Weights of a small GPT-style language model, trained from scratch on English Wikipedia.
Size: 11 layers, width 256, MLP 384 SwiGLU, vocabulary 1024.
MLP neurons of a small language model. Each row is named by its layer, matrix (gate and up: input weights; down: output weights) and neuron, and shows model dimensions 0-191. Each number is 128 + 24 x the weight over its row's rms, rounded and kept within 0 to 255. Numbers have three digits each. A neuron's up and down rows have the sign that makes its largest values positive.
Before each neuron's rows, "fires in" lists the words (lower case) most often at its 100 highest values on Wikipedia text that the model never trained on; "fires before" lists the tokens most often just after its 100 highest values on Wikipedia text that the model never trained on. A number after a token or word is its count.

fires in: "university" 16, "democratic" 13, "committee" 11, "united" 11, "commission" 5, "atlas" 4
fires before: "iv" 17, "t" 14, "r" 14, "s" 12, "it" 11
L5.gate44:144133113110120144128110135151154119157121121159148130118112120099151160137137143136136142133070092090096148148138165098131117091086124179167125141168095142127112114127133120105127125081125105138110165120133113158159105133146089119162142165108158137139158126120109145118180129110136113125161143138139120123187077163167113172158110152116144130178120112113170166114134149122136122110123130123132117146146113152149123107149107176152129170108138138163144145090150092115132106149168109099137111137142179165139091105178098103114128110138128159125165172113094151146148162116095090144
L5.up44:137108150146157093168148155139126141164123125137121145123088109125133128145152103120169160132149141078144109098120119161145133134108110132104102142134144166110102147125151133121154101105145144178103113117094143163128098160098133140101133089157144112178161154138163164149101135135087147115178153126124111177135056101089115088143174161157101119110102128150144133159139131125145151137132174135147139078106118150118175122167119131109148104100173146149155152144149093095176107115145120092153157111091144129094091099126144150108147123109114151103169122133132156122126100143106141149
L5.down44:124099104136133136139160081155136125101080128111126123109169129127119137113120112118137136141125146113125078135144149156092109151099154129176150100131142130123103137145118121145121118116163098129135125113131109111144137115103144126130126126113113135147147084138102125083138126124141113125103118124151112109113116102094131169139155170110116097165112104117115166130094109123145123144101133145111130102122131136167133114116140086139086106111100113156152110126134129177150078136164119131084184151086154086138084121114133116142144108112126123120055111147128185161140137099153094132

fires in: "two" 13, "between" 13, "after" 10, "february" 7, "several" 6, "portrayed" 4
fires before: "o" 13, "e" 13, "ter" 10, "b" 7, "al" 6, "ay" 5
L8.gate246:124103125079142148090124147072111133123131123150154137129145132059120182145107114124092138082111150160118127167141120151168143119112116157111094147167154148145096138126115122127136099129104090104110141114075119140094078117122174136176143090140141146150137134160156124117137150097139129131102143128152141187126136125121130128146125107122127116088097144146150154120121126097093125165096151146090114122172148125127139126112131158159115126113139175161126155131140130113106155181137150159096154148118120141072082146083111133126125148127136127139131134112112118135156144153105127104
L8.up246:124119134099112150119110106139141096089141128150113138164059092150121123150111180120125176114121128138135114106168170104130142136157123148136119087113132148101121158124132097118142107114115155096155155135160129096141116108125118145089147117121156157097116152137082090100156125137134140123156131118104072163087145106103145122104116133101121165079133129110133160151151149164152102110071141127094108099145120112107145126105101140138116147129081144121100125055112163086100102144127102157137124177118100138137140093147102129137162117094131124115137154119165138145117141134149110130
L8.down246:105135120143106116144109097171066135128084135113155099103123177126151143115142139122147133150097106070124112138148153150114140145128152121115139104130132134113128134111156123121115122123145103141160120138142166123135102120113104112129200133127206143114129111128103143115141087075148172139148162157113112132169106127099150123088088148170137121143170113168129137151142150110131137178116123176111134072178164106123163117110142194110127172176183091110092150109108152130145146109110109120082118123139153118116123150145129114146133115133146123109103151134116122115127139107159125121

fires in: "united" 52, "institute" 9, "mark" 8, "below" 4
fires before: "ed" 52, "ut" 11, "ies" 4, "i" 4
L2.gate284:165125130119149116150185090118145108144126129129104121122099111165163138126144088126116111136129132148121162118128114149141146160137122154120117163108160142136135138149118104134116096150082099110127171171152123132142117128090099146155142088125143140130154136141127077154127118114105145094174145138093081118134102124086109160152112150088138158170127095127128125138108134090113122122140090112137094178071119145164114071108122073159131119120128151092110127160093177160150106114143119101137105100164148116084137098116117129098124113113110131107160128133120167130125139121162137123
L2.up284:152090145111095137131167123135161139142099128116113116097122155133117145110160116154100132117144171104101113139163123111123126130099112159119081147151157136106161126113141122152132110118093157108163145115154148139124128154099149113147163125149164136138096106127124118133108144141144148112128131097091106158136136161142163082149103108102142129162115111113110109118161111122148089130143128097088144123091104115171157104146163147136102124104156122087143128112147157121092084130157105116119093124130154166117124089121114100091143117127091081084169099109157101124210126174119148100
L2.down284:107153109095163056128080137148127143117113140160108153124151166100112132131162135131148111101103190150109135124143132080126117139103120138152181151138110150135115098126146169094154135062148122105127092126116187111133126130115106143117093139112143127136104129163155148112137106128109129107080113138132134123125100135134164167108190112113114158128138149119088158087082151155130109095130128137102123081124120167103108136142125150116149126124136113124080165079129109123140142160121150131128104142121074111125111144175105089145117130103133118126140106083099077112080120120148140107

fires in: "had" 25, "has" 19, "album" 9, "him" 7, "hired" 4
fires before: "ad" 27, "as" 20, "im" 9, "av" 5
L8.gate179:170151131129134131134105144116099133155154114118121060149160112115083139117097147137181151119160079115085114122142149101150106116151117155144096129114096086127098146133135135133141145128092136125110128148061121108105085116090153170139123140173107102109098188156127150155149136149087151127129104142160124108121146142126119142115136116119152151136126137110120103120106148147102103082144143133089135140129109109155116086120102114183117143139116125138135123149143083127153163128123123135107135148189116075139131132122127157176116112130088123116125138141139118097100115088155141111
L8.up179:154134088147121113141147175135122140118112107130161118086145115124133112097104098121090131108162158125149100105078119102108153114104164133125119077116146118127119135157114133122150143121138114128143128189142108108146089180121192135162113161150107206173165174092103080139102121132100110133124156143121116109115124101104105148141127101155166122165112102117141115136110126088084127151136141119159126156108103091119095123135088119099112132153151127141154140166087170151147160119144138132118141161151150112135145166122156120165139129127118113158122096168145106128146144141124118132
L8.down179:127153133151119113153123114128108162115139149119096105100126082142092144137109147146141152115122121134096125133133153148129134159132182140118113138115116132149138147098114147121109140191122101151124123123117117117162142094117094151089130088066116151141098175138142123120162113175149147164128116073098092123152145145168127126154116113141177159121124152086101150136131170154135099127125116166114170125124121118143116126139123144110111138113105126146129100123120123104122074130058100161114120137139145138153138129178169107152125097089097109161126142116131086110171146157121133085

fires in: "february" 19, "january" 14, "july" 13, "institute" 7, "juan" 6
fires before: "ary" 33, "ly" 13, "ut" 8, "an" 7, "i" 6, "om" 5
L5.gate178:148091119128125136083099141098115124123092147131112067153054139180122109126112102081160139113134133122075130114156133116074119136117090121121137148137139148089142108072147124140140084152114121138123097099141115126141121110150106120156193157090130136147115161112120123149134119146112147114094146149115121129155118104142159113144126065143149125137107129149137141150102157119130131120119140106124122114134138117128154125113116113122122131087113124153145126098121155127117105119168107134131174151077104132078137148169113108157157056100131134128165132127118095143098127110127119154
L5.up178:166130132106125128141138149130150155159109130130126133143127143155126130110119160118132094112075112137130147114166094118154104130106146119089058118141109139149109079113117135190139148090135132087120127126140128122154138163130117083101087128160107088137093150153115107157098139200156111098171139116099138162112127136137170154083124162131102099114123090115142098124100092094117135134097163106142143143094143123125130119133135171096126104167127085130125127141136126148126101128149096138162094084105099138190142165143172096090155123170180116150134090148141169134123145133107125140
L5.down178:144109092135099125142126144146111163125158152150088124166156137140135098120095147136104092137095143139128140098185120132093157125141119136101140136166135147161126141087119117160128123114165119105155159126118111131125139159116122137143132081131168092117138096129123059120153116139126103119123129166131134164137111107099132091184099152109143149114130144165089148084171122131124105130134106130147128107090144158137132147127116162111130114100151127127147161083077123152097140077123145158160098169096121187136095125119183126107130122071107126133127121094147104088090133107113166125

fires in: "it" 43, "in" 30, "technology" 5
fires before: "t" 43, "n" 42
L8.gate326:149213143150118100120163112140139122128146135131095102143103107151123149127091121095169158131130145099113107133144069139124093097110121106159152136175138131125137201154137090143159137128104113132128116132129101157153129136135114128129113169137129101137118166134081126115112090133169159133121079118169159112135128137098130131108186125139097130158106105141191123147133171101128147120163170097118117089132161109108076115079179113152130106144115140124149170100102112103132175126121102128140097120101114152126128113153087116125112142121125133148128106143124110123113124160104120126
L8.up326:157129122098066139131125145120094111113135132129124170127163095135158178114142122105144107108107074127129070136130123143126135104164103173137129142151127123132153147165119118098092130135175138123177107137145147114112098140109107127093081088111147148142125090112132120126153155106062101152133124135123151135107103132146109170074144124108105130152119142135151126128132122153110110080127117154129140100133157121104120121117137090116102101150113133173130112188132110161166138122123081152138119131105158154147152159109165113118138146159116071126129139129122095124153122148138140146
L8.down326:103153106121143125161169153136140098161120135128146116118098120165148089151151097176147105165094109140100155112097114122130128117095123154155126095117127116169132106151143123142099130076153115141172092111126151147162129133092138152103098110130162136138162137148088122104118113166137116141154149125143155171110145119195135163138131131137103124181094123142151149165108111136153135150145114121132119126130112164155120132117136097128164136148138134126069134162133152158117174130148110175147131171128141130132093112093153084144106133136112144144095125126142168145127082118107126165

fires in: "made" 22, "between" 18, "life" 6, "see" 6
fires before: "e" 76, "es" 5
L8.gate67:122136094137095110123141167128135130140147154131140136101109121157121121076154142124124081122130086103169092131144155164127103173166113172105104143123156140109092116103165152102123099143120153116118084136210118157139112161152138101163127098133134150113169154130153136148118155121109116108142164116093161125166131118159118145142141154126145091060109143117158123132097108140177117109155084123157153121109127111125128121099122176144131100093115070144132099104119099172117110145141134143144109157142137157168107145126115162126098140139117118138126096104105109154114115136100160145
L8.up67:103121120118112119127123121151116103096122129117103162136134117142123113102111113114118154130135140110182118179141081147193116114120123153105094140095134148147094115146121093117149101173117092099186136137159139129134154162122138117167122103146156124127131116097151136152136124129157163122091090130109134103169122127120185118147133130143113151063154139110166109127136099119132130136145131111130147112166141162095133149152078105124130117088134125148123122136110079137079151068142112128150089123084117142171152101167138060162129118125139140090157166140134137108119144158133139120
L8.down67:163131065137129120130102086153141098132131102115108168132136101112124141122122112153115174138146142122109129147154131135124084109164110142131138109096119133132124140092116112135134111103103151178113044129127102141165139125108182143172142151130140127152145138099191131092144087110096130107121159133153151093158118150119134118105132090120157154149157140111117112107138152102167132093147126146107111133161130156118121133138118177110119171150105108115081114161119116117134122133127154150133124157115119099132100116092145110141146099121109123142120180142136114108106098081145154124

fires in: "at" 43, "time" 25
fires before: "e" 26, " the" 16, "t" 11
L2.gate256:145140111114173142121111122112167144136124162149116130128145145119132138115122106124168183128122108131140159130155080169124093114186089147135137129134153110140160123124119182147116137077166109093150117115119134122191158132098105106118148170137118145176172148163123167114140118138133120116132121107123136128117125136156161113096142162130145136123120129106170133111090156123144122130130151191150163173173151148084097133123124137120132143166153116168083150143078128104113132148106101109108105100141122109139121098145123144156126125132136123123163099131143160135099145163137127153
L2.up256:096147127113110077120146076138165113178112118126122094130137126129129135085145140122137145131119116123117138151163138129145138105129149106145153117106069104180135126129118143144122102120131152100159122146093122128132178121088054192125103116117163143178135103132125137121127113161148113088124102131120083143119133094121134102134120097164159125116147126135132148128144130129189140118136148122104159090159140087081166101130152125135134130097094138126108139115157147099161112119129107135106108137158065148137128078116147118105147135116160126113177105146117155142144119137150102131
L2.down256:123105151123100095127128109124109128154154131114114140098144124110118119124119115085122118132129142105126104129122153111108125083129136133124112161117141126121170175103118099147136123143099113120124146083150167099122137167177101203135177143133125158168165119114131122131092121115178095134137107117119116100132139130108177112159151142225149104135086129095113145150114155130139171119151132161103183148099137122112155097128119156062150108161111103091128131097155159105148116120123167159121144129138144124133128144117145179085109186127112126103145072155142148148139150132160097098

fires in: "university" 39, "candidate" 6, "universidad" 4, "career" 4
fires before: "ers" 46, "ate" 6, "o" 5, "ar" 4
L5.gate20:124102142133098174128144087095122118145132096111116163157121144153143102110080137103117162116092114132143120115113115099120195154122175162157110124127129058147178145167146107140125105152105115101136136087087083098164144104134110050123125129149117134131153113103118150155169103097129126116130100165130119095171106130105123156159151094137122108121125117112162091124169152123144145119121112106097104099111129140143137128118152124153139134128079114156147051119115158127148152095169152108116103130122120135134142155133117122105113123132111145166092079084139154102112153140127134137
L5.up20:137134085134153145142069141130104116186114128070097141178140130147086136117130062142162106158107117101123147128184091128134127147076141124143127139120147168105110084136113091132152143145109116133144130133099118121138144141118136128141156154122095161129110076131124129154128136140176103107153161141131108209161137135122101120127107114121130130166137117104095112153142131120170132129162125157115149127115120121144115120099113102150168107150099177130113116144126109123113091082108154142147162164114112120137144177106146145101138137083117089134124114148169156121097083129119089084
L5.down20:160088116143098164162108152126122119150130126132152135116087105143108148130132141100093106084099082136111144115199105093145064142141134132122102152106129155117110122120162135105117091096103112112130114153110138108123117088102162124095121116071137156128133070126122099088149122123101115079108123127092147123173157108137137107098163142138149092181155133124137166161211142118113118172129077156106119147128119144117086112127124062132149102147143088101138099117084167126137121105130126137126138148153094115125110123134113148124099122106102117148142106132128114161144120158142116148

fires in: "life" 16, "california" 10, "classification" 10, "code" 5, "position" 5, "orchestra" 5
fires before: "e" 22, "i" 13, "ic" 13, "or" 10, "t" 9, "ra" 5
L2.gate361:129144065142111147122175140155128119114125182123137162165107132152114112083089122165167120104136126119099131115125136111164109139129136130132141112222114157074145142143122136114152111087144153144113134131135162082135111125126104109108115099159124101133154105169140125143099140155130152141113152119126141105137109104137137136155124153112138101180105139143138124140141107140106114116151143119126078129155065139127086152144155071114110179128098128135072172097152130150127152120153116127127144139108154149144132176103129208116117154125157121090155106098131109101122126112102189128
L2.up361:120115101115109154145190155094145091099129146116150166099080124174089125109126101129084136129115097074134113095085111168110152151128135150125163149154116163129166145170170133117157152143134169144138150134112128121154156115105130139095111111142092201154164120164098121141083087122113132158136114168121182143100142152146120179148104145116114124140092094117160123129168163183117125123187125113103107144132114138128080140174179100109158120124105147137155149139137130130132148120157128142148124112137121139108128109128082167128138115142082077129125136142128137107127104145102151113
L2.down361:131142139113107101130161120130097171092146087152080170173121151127155107145155130155119122094149133102134143165085144122118101104135127123132161095122157143132149150138197167101136133129183149110137137105115181129106124134105091150103113076133126122139139133107117119149140129142134155120151117146138082156129112086126122136167124137132172079105153115130131107138084103135183155125125094109084107123156096108131106099162109144125089130146120141106096123131150115138088149148125086086104139144124153146089152163116116108129145099135139133106048106123104198147144148137175149108